Part of a small language model's weights: RMSNorm before each block.
MLP neurons of a small language model. Each row is named by its layer, matrix (gate and up: input weights; down: output weights) and neuron, and shows model dimensions 16-111. Each number is 128 + 24 x the weight over its row's rms, rounded and kept within 0 to 255. A neuron's up and down rows have the sign that makes its largest values positive.
Before each neuron's rows, "fires on" lists the tokens most often at its 100 highest values on Wikipedia text that the model never trained on.

fires on: "4", " is", "5", "1", "3", "2"
L4.gate631 [125 137 121 129 128 153 108 109 107 121 126 134 121  90 103 136 173 123 156 107 129  83 169 107 170 142 115 139 103 134 135 117  64 101  95 121 117 129 130 112 125 149 145  99  79 157 176 129 166  36 130 142 130 162 117 172 109 132 120 157  83 150 147 118  74 123  81  91 130 118 120 106  99 149 137 107 121  88 140 107 149 110 142 118 162 118 140 103  99 111 114  93 126 125 134 101]
L4.up631 [159 105 127  86 137 195 103 117 156 152 112 112 143 131 139 121 126  94 112 127 146 149 140 125 152 132 130 154 120 106 164 139 128 108  84 149 148 102 100 152 160 126 130 135 105 125 154 115 147  88 126 115 123 162 108 147 106 142  79 100  91 115 153 143  99 128 117 145 110 157 110 107 138 145 130 119 115 130 153 131 130 121 166 111 178 154 153 105 113 133 137  75 104 148 121 122]
L4.down631 [115 153  83 123 132 132 128 157 126 131 121 135 138 109 137 109 120 137 126 163 149 116 120 117  90 122 131 139 112 137 141 141 111 137 151  92  84 141 157 130 121 174 135 110 142 173 133 108 149 149  55 133  52 152  99 149  91 135 161 160 128 146 114  96  62 108 111  87 111 144 126 148 123 136 115 173 137 142 143 132 119 124  77 119 119 151 107 140 137 107 152 181 112 163 123 132]

fires on: " and", " or", " &"
L6.gate95 [114 130 138 115 131 152  83  79 145 168 128 110 106 129 141 127 126 135 111 145 139 118 138 155 116 154 117 135 131 140  89 110 145  91  99  95 122 149 120 106 137 116 154 146 102 190 115 133 102 153 151 167 130 102 175  97 109 112 151 124 122 144 129 103 176 109 123 122 116 129 129 126 124 117 142 156 134 115  73 116 135 128 104  99 132 171 153 118 141 148 160  99 141  94 133 102]
L6.up95 [113 152 128 107 139 130 136 126 157 128 116 142 172 164 179 138 129 109 104 158 169 126  77 158 148 138 124 154 112 140 120 122 148 188  81 154 111 120 108 106 137 143 149 138 166 185 129 163 109 119 139 112 121 147 129 147 160  95 132 137  74 134 153 110 151 117 174 166  96 131  98 135 106 119 126 144 158 138 124 112 123 111  98 113 157 154 109 117  82  94 133 121 129  73 121 135]
L6.down95 [107 112 110 132 125 110 103 118 163 149 124 128 129 109 133 104 138 141 174 182  97 115 102 125 125 139 162  69 117 143 114 138 136 118 108 135  75 144 171 114 156 161 168 153 151 170 165 192 109  81 163 137 174 144 152 107 109  98 123 119 136 103 119 114 136 121 156  90  96 141  64 134 146 104  95 127 123 116 105 136 111 142 164 122 137 145 137 103 131 122 138 167 118 138  88 145]

fires on: " had", " have", " –", " UTC", " reference"
L4.gate188 [127  97 153 135 130 159 160  90  89  84 113 129 143 182 140 169 151 124 128 119 114 158  97 134 126 121 142 132 109 140  93 129 114 123  85 148 169 130 104 102 124 153 112  98 129 147  98 140 160 131 136 155 119  86 107 120 113 168 140 139 132  98 118 104  96 137 116 159 116 100 130 106 144 160 120 132 131 126  72  98  71 126 123 125 154 149 144  88 144  91 144 118 155 114 117 108]
L4.up188 [105 128 113 108 169 171 123 161 113 127 123 137 103 142 134 137 135 105 138 119  80 152 120 151 139  96 106  99 124 120 129 118 161 103 167 139  99 142 110 110 111 133  72 116 148 142  94 122 130 115 122 128  75 136 111 104 106 106 132  83 122 135 120 104 175 119  71 181 169 118  97  83 165 104 150  82 138 121 161 144 115 154 108  91 134 114 141 156 119 145  99 114 130 155  91 107]
L4.down188 [117 121  97  65 185 113 152  90 115 123 140 133 132 107 110 142 152 136 144  97  93 107 103 155 123 120  94 114 140 118 142 140 117 120 131 132 109 202 106 130 154 138 148 136 137 160 148  64 103 125 102 111 125 155 122 137 100 129 115 121  89 132  83  91  92 127  89 153 155 148 144  96 132 105 137 133 120 108 186 163 135 117 115 107  92 128 123  85 126 155 191 138 113 147 129 163]

fires on: "s", "e", "al", " League", "o", " of"
L6.gate335 [120 112 136  95  92 118 116 207 158 130 126 145 135 157 147 144 141 128 171 150 119 114 133 120 120 147 161 155 111 122 136 131 148 189  87 149 139 148 107 186  90 122 145 105 134  87 142 140 127 101 116 153 154 137 140 139 143 105 143 179 125 125 116  99 150 153 115 124 167 133 119 175 153 147 120 111 148  90 129 117 111 133 166  79 123 147 167 129 112 119 130 130 170 150 133  80]
L6.up335 [115 117 140 173 111 122  95 161 134 129  99  87 148 119 130 102 112 146 110 150 137 148 131 120  86 126 123 144 131 110 156  82 113 178  91 140 134 131 147 135 127 128 143  68 140 105 131 136 133 109 127 148 156 143 104 110 180 122 148  95 109 105 134 136  74 153 154 106 165 125 121 127 136 116 113 154 126 114 102 161 108 175 107 134  98  89 129 106 133 127 117 145 200 163 115 138]
L6.down335 [158 114 122 135 127  97 128 100 149 135 132 118 149 119 116 171 129 163 116 144 108  89 136 134 159 163 158 140  97 101 183 109 116  69 129 128  90  69 146 134 143 140 140 144 105 149 144 138 137 148 100 130 100 140 123 113 108 159 169 131 141 143 115 152 118 118 118 121 130 106 118 119 126 124 124 172 127 113 140 132 112 118 139 158 142  98 122 119 147  91 159 107 140 125 102 131]

fires on: "d", "od", "ed", "and", " and", "gen"
L4.gate8 [ 92  89 177 109  91 149  74 106 145 109 153 105 147 116 127 113 112 107 106  98 111 124 147 119 135 152 108 129 141 141 119 117 151  61 134 115 160 136 103 137  85 155 133  96  94 163 161 182 127  73  87 131 134 140 151 141  84 164 157 149 113 100 176 108 145 151 116 115  95 118  84 112 134 151 120 156 141  83 129 154 123 123 110 134 114 152 129 102 116 121 145  70 152 117 113 129]
L4.up8 [141 122 176 136 150 136  98 124 140 104 152 175 115 145 164 137 101 148  80 118 116 103 119 151  90 144 107 117 143 114 143 127 153 107 123  98 116 136 124 151 114 132 165 126 125 152 149 213 117 139 126  85 110 127  76 135  93 115 132 126  60 126 152 124 126 140 155 111  72 123 130 108 102 135 143 128 146  96 138 114 114 119  58 111 126 154 128 117 112 133 163 105 141 117 122 138]
L4.down8 [138 113 128 122 151 127 110 182 134 132 136  88 141 124  94 136 136 138 149 148  95 113 111 151  86 127 104  76  92  98 148 167 131 115 142  81 122 101 109 133 129 136 127 144 125 120 155  94 136 132 134 166 166 158 116 118  89 138  97 147 121 125 135 136 121 133 161 119 126 102 120 105 196 131 156 123 127 161 129  89 135  88 128 133 150 157 125 168 107 140  66 139 129 165 151 153]

fires on: " of", "})", " after", " and", " Area", "cre"
L6.gate269 [118  90 103 116 155 122 100 120 147 115 140 128  87 141  80 105 105 127 105 127 164  95 122 121 175 131 100  99 112 116 140 117 153 127  90 154 107 164 117  96 135 111 127 105 121 129 111 135  84 113 111 152 171 116 101 136 142 143 118 111 151 123 106 121 135 139 132 113 133 168 107 109 141  91 163 136 122 147 102 139 115  95  73 128 142 168 181 117  96 125 140 133 157  88 139  76]
L6.up269 [147 122 156 119 131 107 189 113 114 160 151 102 124  95 140 166  81 143 151 117 125 116 148 119  88 103 115 145 132 124 117 154  91 128 115 145 100 137  84 100  99 113 139 122 141 156 129  91 120 115 103 160 129 141 100 129 102  96 172 154  98 119 130  73 111 118 169 120 118 170 102 158  99 140 135 102 123 173 119  94 107 123 127 127 150 113 144 112 143  92 107 118 104 161 142 102]
L6.down269 [120 145  74 107 119 121 135 132 108  83 134 143 125 117 154 113 129 152 182 165 121 130 108 140 165 159 126 102  78  76 107 130 132 150 169 144 148 143 111 113 137 119 131 157 152  96 148 156 168 160 123 142 140 116 133 116 127  98 129 151 101 112 130 137 106 139 132 148  77 129 143  96 154 122 115  96 133 102 142 129 122 129 132 143  78 131 136 107 106 122 104 127 151 133 124 123]

fires on: " He", " We", "]", " Can", "W", ")"
L4.gate287 [177 154 151 150 112 106 113 142  88 143 187 166 156 147 102 155 140 163 109 154 108  87 148 130 123 147 138 118 181 152 103  92 142 144 133 149  56 125  86 162 119 105 130  93  96 115 106 119 128 126 137 153 120  87 149 122  79 137 140 123 110 137 124 148 174 123 138 147 103 164 132 113 161 153 115 122 139 122 131  67 126 142 115  86 114 128 168 141 113 151 110 162 121 107 124 139]
L4.up287 [149 116 131 139 138 111 129 130 123 163 159 187 130 147 113 110 138 114 127  94 116 150 119 140 136 150 122 113 134 149 117 145 134 141 127 116 125 101 113 117 100  75 140 103 108  87  95 120 135  81  99 125 125 122 184 108 146 154 108 146  97 132 148  67 117 119 133 127  91 140 138  86 117 155 156 106 128 120 100 130 125 138  87 123 118 152 166 107 117 167 129 121 117 155 129 183]
L4.down287 [123 152 125 159 132 120 115 107 123 123 132 154 152 158 122 129 134 126 150 158 106  78 125 161 123 128 136 159 129 144 135 128 126 146 101 148  74  32 130 108 137  97  94  84 127 126 121 107 168  95  91 122 137 169 144  97 102  97 126 157 111 122 152 123 113  84  90 137 119 114 117  92 114 112 128 155 137 173 142 117  99 142 124 109 134 142 119 112 136 122  80 179 145  97  97 147]

fires on: " who", ")", "Personal", " •", "w"
L6.gate174 [132 111 110 147 105 136 100 126 108 124 125 125 112 133  83 150  82 148 117 149 139 113 113 121 120 151 132 108 168 153 120  81 117 127  78 133  94 154 142 128 143 125  90 175 149 129 163  82 130 106 154 140 117 134 160 153 106 134 119 126  92 127  67 115 145  93 164 124 128 126 121 115 116 176 134 132 145  68 121 112 136 120  73 149 165 117 133 133 126  99 105 156 139 132 139 118]
L6.up174 [114 120 122 107 109 127 109 161 128 107 150 165 129 119  91 163 154 125 144 102 111 109 146  79 146 113 128 148 122 136 116 140 144 131 108 107 163 131 173 136 144 142 122  74 150 136 140 108 143 128 148 121 123 114 158 144 149  72 126 134  81 109  94 132 116 136 152 107 158 152 144 112 146 144 139 110 137 145 126  84  93 120 158 116 159 120 144 120 111 100  87 162 140 125  88  76]
L6.down174 [154 109 127 119 154 143 129 108 156 123 154 108 111 153 120 160 153 179 130 157 146 167 123  55 142 133 123 127 140 141 149 140 139 137  87 121  98 126 149 119 114 146 137 106 152 132 132 129 125 141 126 120 122 128 179  85 101 141  90 151 144 111 113 113 128 146 127 112  80 118 162 131 163  88 109 127  79 104 136 116 134  91  91 140 130  92 158 122 117 157 142 108 151 160 107 143]

fires on: "in", " of", "id", " and", "s", "so"
L6.gate246 [130 121 119 103 120 176  96 141 137 158 144 124 138 118 151  84 112 138 159 128 154 151 125 127 160  99  89 111 153 111 138 170 153 126 106 140 117 154  81 179 116 111  75 178 128  96 170 159 138 148 171 153 154 137  91 139 132 143 118 126 117 107 134  73 144  96 130 124 173 149 141 172  86 121 119  86 171 132 122 105 146 116 122 125 117 141 127 139 147 144 137 147 164 121 136  92]
L6.up246 [121 120 155 131 155 124 116 111 156 152 125 128 135 127 145 133  95  99  90 147 178 101 135 127 177 168 117 145 101 115 131 137 172 141 118 110 105 132  92 137 117  91 121 118 142 130 129 178 130 106 135 119 177 122 130 174 138 125 132  99 115 164 138 166 135 131 162 111 125  87 137 141 103 107 130 147 115 109 133 130 109 185  97 124  98  85  93  83 115 117 106 125 146 102 119  99]
L6.down246 [139 163 107 135 138 100 130 146 144  94  99 106 126  98 137 149  63 116 134 132  91 112 132 125 111 132 117 159 140 141 127  84 119 118 137 152 141 101 187 109 140 114 163 113 103 147 139 123 106 154 114 125 164 123  94 139 150 100  93 104 135 130 110 117 104 166 117 178 105 109 137 122 144 110 148 103 119 122 130 144 114 112 132 127 165 133 180 145 106 114 161  82 112 137 122 192]

fires on: " is", " was"
L6.gate483 [138  98 151 143 151 179 101 157 155  87 113 125 105 130 108 152 125 145 114 161  93 148 168 118 165  80  96 202 150 162 148 141 151 109 129 113 129 141  98 157 133 158  89 168  90 103 100  85 171 129 140 154 121  83 103 114 128 119 134 122 139 100 151 136 163 126 136 127 166  96  82 161 127 116 122 146 143 137 154  69 101 122 148  85 149 162 122 149 105 108 128 116 119 146 113  98]
L6.up483 [105 125 100 155 104  58 148  99 128 105 134 113 134 121  95 153 150 117 132 170  96 153 133 114 136 107 119 153  95 162  96 150  81 111 130 130 116 134 126 129 156 102 108 114 165 103  77 140 157  97 118 152 130 126 142  89  83 113 114 129 172 156  90 118  92 157  84 119  90 108 132 106 117 127 106 134 118 137 109 129 144 155 120 158 145 115 141 151 125 116 146 145 117 125 132 155]
L6.down483 [111 120 166 118 103  80 111 101 134 149 130 153 103 106 129 121  90 117 110  94 161 114 163 119 115 136 110 142 126 101 104 146 111 116  94 144 141 105 103 112 148 120 122 185 104 147 116  81 112 121 169 146 149 130 138 144 111 128 164  89 115 127 174  68 130 129  96 103  91  88 142 105 177 128 105 100 126 132 148 127 151  94 156  89 141 139 134 111 135 129  54 116 114  95 115 122]

fires on: "8", "me", "per", "7", " Me", "ü"
L6.gate215 [ 90 126 126 128 112 131 114  90 135  94 132  86 116 141 155 114 111 119 110 143 128 115 118 180 129 168 158 106 112 133 111 168  96 105 142 118 150 113 112 144  80 155 132 127 104  83 127 121 125 154 115 154 117 138 192 103 147 154 144 137 127 122 118  84 145 104 112 186 137 137 129 143 124 107  75 125 128 118 111  93  93 135 124 153 153 128 173 114 134 169 121 148 116 130 110 108]
L6.up215 [116  87 127  60 140 134  71 102 154  96 152 125 145 133 128 155 123 138 127  86 123 157 128 117 121 142 141 105  81 110 137 137 141  67 112 121 140 120 121 151 122 133 134 142 118 136  98 141 125 130 108 141 106 102 132 163 116  96 124 117 133 114 131 116 124  81  74 151 121  99 158 134 130 148 108 139 131  99 117 116 113 123 143 100 166 177 113  98 163 162 109 172 150 130 175 157]
L6.down215 [106 104 108 142  69 170 157 103 146 127 123 153 129  97 161 139 168 104 103 137 111 139 124 168 147 139 144 114 173 121  94  84 139  97  98 147 114  46 116 158 155 138 121 165 112 133 133 105 147 138 129 103 156  87 121  97 145 115 124 163 155 149 120 126 138 163 149 141 166 157 135 101 136 145 137 124 118 113 141 119  94 131  99 138 140 116 133 130 121 109  73 138 123 154 145 121]

fires on: " he", " due", "m", " being", " were"
L4.gate109 [123 125 111 102 120 120 129 164 167 140 113 139 117 170 111  87 146 129 151 126 109 107 108 104 111 120 120 151 155 149 129 126 155 122 114 101 153 121 129 154 122 102 117 141 109 150 110 120 124 132 111 119 178 120 164 137 131 164 119  78  98 132 134 159 145 151 113 161 105 113 148 118 127 110 121 176 141 148  95 157  98  89  98 163 180 168 147 120  89 122 100 141 143  81 185 139]
L4.up109 [123 102 175 157 107 111 128 160 104  96 149 140 141 136  82 156 130 129 184 144 123  96 136 189 113 171  90 115 133 102 166  90 150 149 101 129 115 160  74 170 133 122 149 123 126 129 116 134 135 119 132 166 118 105 161 116 109 141  80 117  97 114 121 156 113 150 189 162 126 183 138 121 108 132 164  81 159 128 128 117 121 145 129 162 107  97 149 118 123 141  89 114 139 118 112 126]
L4.down109 [148 150 110 142 152 130 113 129 122 160 151 160  78 155 103 145 111 132 153 116  72 127 114  89 136 125 158 112 162 109 108  71 114 135 135 127 109 148 113 120 161 143 118 108 109 139  93 111 152 127 121 128 162 169 127 186 109 136 101 127 148 150 110 158 101 114  89 100  91 183 157  92 123  90 130 132 170 120 126 140  98  59 116 109 126 115 132 120 123 127  91 136  87 143 111 109]

fires on: "'", "y", "d", "n"
L6.gate4 [135  85 154 112 110  81 147 139  93 110 152 177 105 147  95 106 152  99 189  89 124 136  94 110 114 117 140 140 117 117 130 130 146 135  92 147 164 168 143 155 123 128 115 128 129  90 153 142 130 146 120 166 163 112 154 143 117 111 135 127 116 114 112 151 145 160 136 121 103 154 124  99 126 141 153  90 141 163  96  99 151 118 116 128 164 134 148 142  77 158 130 127 151  93 103 127]
L6.up4 [124 123  95 179  83 146 100 170 134 144 133 109 109 129  99 143 162 142 129 133 150 126 145 127 176  90  98 126 144 104 144 160 139 100 114 140 101 124  99 124 131 130 123 153  77 155 122 140 122 102 149 119 115 102  70 117  66 109 128  94 116 139 153 101 119 120 131  80  64  95 140  84 129 143 118  94 110 161 123  84  90 126 133 119 125 136 143 122  99 133 120 116 108 100 170  94]
L6.down4 [146 162 117 158 170 147 152 149 186 146 106 155 114 127 128 115 128 141  93 124 175  92 168 139 145 113 108 138 149 157 106 124 114 138 132 124 119 118  97 163 110 113 158  91 107 119 100 125 127 129 139 113 133  87 137 140 191 127 136 154 133 136 176 103 132 105  77 176 124 124 174 126 145 147 120 120 147 114 120 133 127 144 121 150 115  96 116 114 127 128 121 107 111  84 120 122]

fires on: "ul", "in", "al", "e", "on", "t"
L6.gate124 [130 130 123  93 125 109 155 146 133 118 121 146 135 137 135 114 155 153 130 120 123 113 127 101 140 146 112  98 135 133 125 128 142 129 142 146 120 151  73 132 113 156 155 161 129 108 121 136 151 119 128 154 127 141 161 122 161 103 132 130 172 114 136 102 125 116  98 119 148  66 148 161 117 157 157 132 119  77 104 150 115 111 202 130 131 143 159 106 128 165 131 145 152 109 188 117]
L6.up124 [154 112  89 146 112 115 130 115 100 115 107 123 164 133 106 105 158 113 131 105 154 141 116 112 121 174 141 123 135 126 111  63 125 148 137 104 159 127 122 151 113 143 166 132 127 121 109 152 122 130 122  95 162 130 130  59 156 123  89 127 118 135 146 158 131  94 171 138 171  95 159 123 162 137 126 139 110 113  83 172  84 154 145 148  92 121 116 124 153 119 130 126 150 159 170 141]
L6.down124 [142 149 137 121 160 129 131 142 122 124 131 179 145 140 183 150 112 124 125 133 121 117 149 140 100 123 141 157 143 150 121 155  93 140  76 139  82  18 132 129 140 172 147 101 147 124 105 138 127 141 136 150 141 145  98 134 136 137 107 101  95 141 140 123 118  75 138 133 134 129 139 114 131 172 115 106 111  92 155 163 136 167  96 133 146 125  98 136 119 118  78 108 118 108 126 137]

fires on: "5", "7", "6", " work", "2", "op"
L6.gate345 [144  94 146 111 155 108 169  67 108 113 157 106 101 112 133 138 163 165 130 132 153  99 135 149 137 142  96 100 150 124  95 142  86 128 130 116 149 140 125 136 157 101 177 138 127  98 108 107 119 129 130 146 133 136 133 155 166 170 128 176 165 114  96 130 139 158 115 136  90 153 121 128 109 155 170 121 176 142 123  92 122 125 114 106 152 138 123 136  97 165 117 119 158  79 137 162]
L6.up345 [118  90 111 152 118 143 135  57 142 141  97 131 175 116 166 114 145 125 102 107 135 141 162 103 163 123 150  89 113 149 117 138 115 112  96 127 122 145 136 142 114 161 152 156 114 134 122 176 121  69 143 163 156 181 132 156 103 109 135  98 115  99 137 109  72 175 120 125 164 112 125 101 172 135 134 113 166 114  98  99 135 147 102 154 132  84 131  92 167 134 124  93 134 156 137 141]
L6.down345 [107 118 105 117 147 106 156 148 138 127 131 120 159 107 142 133  90 137 120 137 106 148 132  77  72 107 143 112 148 158  94 138  90 123 187 135 125 100 113 133 120 115 115 161 141 145 153 174 144  99 116  83 101 162 158 144  95 136 167 118 158 158  93 115 136 117 149 169 129 145 101 133 132  79 139 139 110 123 137 141  88  80 163 122 147 161 145 101 145 131 142 141  82 167 140 133]

fires on: " is", "s", "\n", "2", "ic", "ist"
L4.gate116 [148 108 144 115 113  97 121 105 120 136 106 147 112  78 123 135 153 156 122 132 146 125 149 142 155 143 145 108 147 146 139 141 143 170  94 147  92 119 127 122 109 158 121 161  96  96 156  90 140 126 141 127 145 119 159 166 119 114 111 117  79 123 145 116 132 149 148 122 128 141 140 143 114 183 149 164 142 120 140 105  91 126 139 113 129 110 153 118 143 137 158  67 130 112 156 115]
L4.up116 [147 108 133  72 142  98 122 153  97 109  71 123 100 105 141 117 128 100 107 144 124 112 116  85 153 158  87 151 119  90 170 126 114 133 114  98 145 118 163 108 169 149 116 133 111 121 132 120 117 127  79 155 161 152 122 136 126 126  95  94 139 131 136 104 120  86 127 118 146 154  91 106 129 102 115 132 100 112 145 109 126 154 141 146 129 127 156 118 162 124 101  59 105 118 102 126]
L4.down116 [128 122 142 102  99 118 167  99 112 102 137 147 115 117 160 113 147  84 145 162  96  87 106  90  83 132 158 158 136 102 128 126 122 109  89 131 123 153 142 126 181 140 121 150 111 152  99 107 103 134 130  99 108 176 113 134 128 138 116 128 152  80 105 161 100 128 134 153  91 141 126 153 105 155 117 156 108 106 110 141 184 106  88 112  68 131 122 151  78  80  77 163  85 121 122 124]

fires on: " ", " of", "6", " |"
L4.gate171 [106 140  71  65 141 136 108 140 174 116 133 132 174 160 126 120 152 187 156 105 124 134 122 123 133 112 107 149 150 111 121 142 156 128 118 176 114 120 104 111 140 125 124 159 165 131 147 125 127 138 146 103  87  93 143 126 100 145  88 101 151 109 166 122 152 129 111 127 122 157 137  88 181 103 144 149 130 171 155 139 125 125 128 107 169 158 125 175 113 125 109 140 140 113 152 120]
L4.up171 [116 124 113  97  98 139 118 135 107 136  87 149  86 165  96 109 157 141 186 104 143 144 115 119 138 121 107 110 145 107 133 133 172 132 147 124 134 138 117 105 144 107 120 141 130 132 133 121 126 106 123 131 169 158 149 149 138 133  71 124 113 143 108  80 129 150 139 129 153 151 143 145 153  92 154 126 140 162 130 179 121 105 123 147 136 161 112 156 126 128 123  92 106 129 133 131]
L4.down171 [105 143 148 158 138 168 137 102 160 137 122 135  85 140  94 144 128 109 155 115 149 137  94 161 134 118 117 130 136  91 133 146 114  92 146 136 151 125 100 178 137 142 137 109 105 118 111  96 150  92 149 122 103 155 136 123  99 137 138 113 120 129 158 119 120 156 146 172 128 135 142 151 182 108  86 134 130 152 176 104 154  87 131 148 144 123 128 150 104 117  70 144 107 104 102 132]

fires on: "4", "5", " ", "3", "6", "2"
L4.gate482 [171 154  83 137 119 172 154 174 122  96 127 147 115 160 124 119  98 152 189 147 150 134 166 158 167 149 130 107 131  94 141 158 128 107 137 171  76 125 133 145 140 151 172 131 119 146 192 122 123  60 137 137 126 132 116 132 131 136 123  96 172 118  77 124 104 137 154 138 139 166 100  89 142 152 139 124 110 143 146 119 102 132 156 106 137 124 121 112 117 189  98 168 119 100 165 126]
L4.up482 [117 140 118 111 130 167 119  82 101 160 122 116 154 138 156  79 112 109 128 115 175 136 135 132 156 143 149 125 161 134  97 147 150 173 144 131 114 136  72 140 142 104 175 142 128 148 102 117 132 125 149 122 112  90 102 141 126 128 156 143 117  88  85  92 154 157 118 150 141 148 137 158 168 151 158 135 120 134 121 127 127 135 104 137 121 173 100 123  94 146 119  97 157 115 121 140]
L4.down482 [110 115 146 149 139 117 107 138 131 139  73 134 146 140 115 127 137 179 128 125 129 136 126 110 148 120 126  77 128 146  90 130 115 120 112 118 143 136  86 144 101  93  95 189 125 112  76 116 147 125 123 124 129 116 149 151 177 157 116 121  95 144 143 122 148 153  91 134 110 117 137 132 105 106 106 121 127 125 108 128 178 111 135  82 153 106 170 120 109 141  98 125 111 164 136 149]

fires on: ".", ")"
L4.gate150 [146 123 149 141 109 130 155 163  94 148 123 145 112 158 137 113 144 188 138 129  94 114 150 146 122 141 128 153 166 149  97 101 147 128 131 148 107 141 133 113 133 107 140 120 104  93 110  79 139  87  83 131 115  98 154 120 111 116 138 152 132 147 143 106 153  94 158 130 174 130 114 125 147 160 101 130 121 136  92 100 157 162 155 151 131  95  91 157 106 156 118 131 141 108 133 134]
L4.up150 [130 147 145 157 105 137 147 154 142 150 108 144 122 155 161 128 120 128  96 149 103 148 183 146 118  99 119 175 132 154 141 115 116 133 164 150 124 114 188 148 138 114 156  98 115 137 105 145 145  81  76 116 129 112 142 132 158 132 157 118 105 111 156  97 135 103 139 117 184 119 127 124  88 111 133 138 113 163 122 126 163 157 152 175 135  90  98 144 141 152 132 127 158 140 117 122]
L4.down150 [ 99 118  76 132 124 114 142 130 156 119  92 155 152 109 119 125  96  81 118 113 156 124 107 158 110 114  96 115 142  99 129  99 109 141 132 150 126 133 115 170 129 101 120 143 141 119 112 126  88 109 110 154 100 143  94  91 158 119 144 120 130 148  87 149 112 144 141 143 155 101 118 131  60 115  84 126 133 157 123 110 146 122  89 121 134 135 123  88 100 153  98 164 126 106 165 140]

fires on: "\n", " her", " was", " number", " is"
L4.gate239 [ 93 141 133  99 154 114 167 108 111 119 120 165 110 155 126 162 147 108 122 147 125 136 150 121 148 140 123 125 139 149 139 175 113 112 118 101 117 109 166 180 127 166 112 121 150 137 139 113 142 121 139 115 131 110 109 110 123 139 140 145 103 166 148 148 126 135  97 138 120 114 102 121 115 119 126 103 133  99 135 107 109 112  90  98  81 124 140 124 104  82  94 119 112  81 127 129]
L4.up239 [117 146  98 163 121  96 147 142 105 112  88 117 139 127  95 127 150 145 117  94 129 155 160 100 106  98 155 122 119  99 159 186 123 147 138 151  90 116 139 164 123 132 144 131 160 104 114 128 114 156 122 118 158 155  98 113 110 151 131 101 120 112 125 118 135 118 147  74 140 112 119 136  96 139 131 135 139 120 126 129 145 129  89 150 157 150 126 174 178 138 122 130  96  90  95 173]
L4.down239 [100 119 128 139  97 115 102 140 129 148 159 160  79 113 136 114 132 124 118 129 157 132 104 124 130 139 126 155 131 146 161 125 139 140 108 108  79 105 107 146 137 142 165 152 114  97 129 103 172 150  76 108 161 154 130 130 108 103 132 104 137 175  77 107 112 184 132  86 145 130 147 131 129 134 179 124 127 158 157 220 162  70 138 142 139 125 112  81 140 110  89 115 105 160 116 121]

fires on: "y", " of", "'", " its", " their", " a"
L6.gate170 [129 132 117  55 122 111 158 162 126 118 124 107 115 138 140 128 166  95  93 138 103 125 130 117 162 123 109 138 137  99 141 140 166 122  77 123  84 152 133 143 125 105 144 149 117 104 175 190 167 137 148 183 163 126 137 134 115 141 137 146 151 128 148 134 152 141 145 121 123 141 102 121 145 134 174 103 126 130 118 142 155 117  81 128 122 130 107 162 103 120 106 146 144  92 145 112]
L6.up170 [103 125 130 120  84 141 126 155 113 105 116  86 175 175  90 110 124 165 154 153 137 113 141 158 146 135 140 118 114 135 166 138 138 141 121 146 141 129 180 118 125 159 202 167 171 160 124 163 189 123 100 180 124 155 103 131 137 130 108  92 162  77 119 121 103 145 139 113 147 123 143  94 138 156 180 120 104 125 123 117 100 152 135 110 121 115 139 129 138 148 122 169 158 133 114 141]
L6.down170 [114  92 138 133 137 126 162 155 144 163  88 140 169 160 135 117 129 110 111 164 167 156 141 142 142 123 119  83 109 157 141 118 131 104 126 140 160 126 134 104 119 138 118 145 140 149 123 162 146 100 127 117 127 168 116 143 114 128 116 131 177 127 133 120 130 124  98 170 119 112 148 147 168  61 136 131 139 121 103 130 166 108 112 144  98 228  90 111 114 139 159 174 124 110 136 163]

fires on: " of", "2", "4", "5"
L4.gate604 [177 130 153 129 115 111 122 126  91 147 161 111 101 149 117 116 154 147 182 130 137  84 130 162 167 138 120 154 115  97 121 136 153 130 124 180 127 111 112  91 128 125 198 120 113 145 154 139 131 120 101 173 125 145 130  88 127 123 107 158 150 102 110 101 101 129 150 154 155 166 126 114 123 123 150 139 118 125 140 177 121 102  93 150 170 169 137 153 124 155 126 116 124 143  86 118]
L4.up604 [116 135 140 134 115 108 143 112 138 146 139 128  91 113 159 111 149  91 117 164 100  90 123 157 135 115 153 139 124 144 119 114 118 140 134 143 109 136 121  99  99 169 141  77 126 137 113 135 138 117 121 139 164 134 126 149 172 159 120 132 137 133 121 103 118 117 139 121 149 114 122 113  88 125 173 135 136  82  95 130 138 128  96 129 108 166 100  97 172 130 154  66 166 121 116 100]
L4.down604 [162 113 140 111 103 117 144 102 145 146 151 100 110 138 135 140 166  83  88 136 108 135  96 129 137 112 117  97  58 112  98 132 138 123 105  84 158  85 129 101 121 144 119 138 146 152 124 129  92 178 108 158 160 120 106  98 115 122 138 130 172 195 151 113 123 170 128 151 137 137 166 159 104 124 116 130 121 120 158 151 121 119 110 127 136 127 150 128 133 117 102  87 133 111 120 131]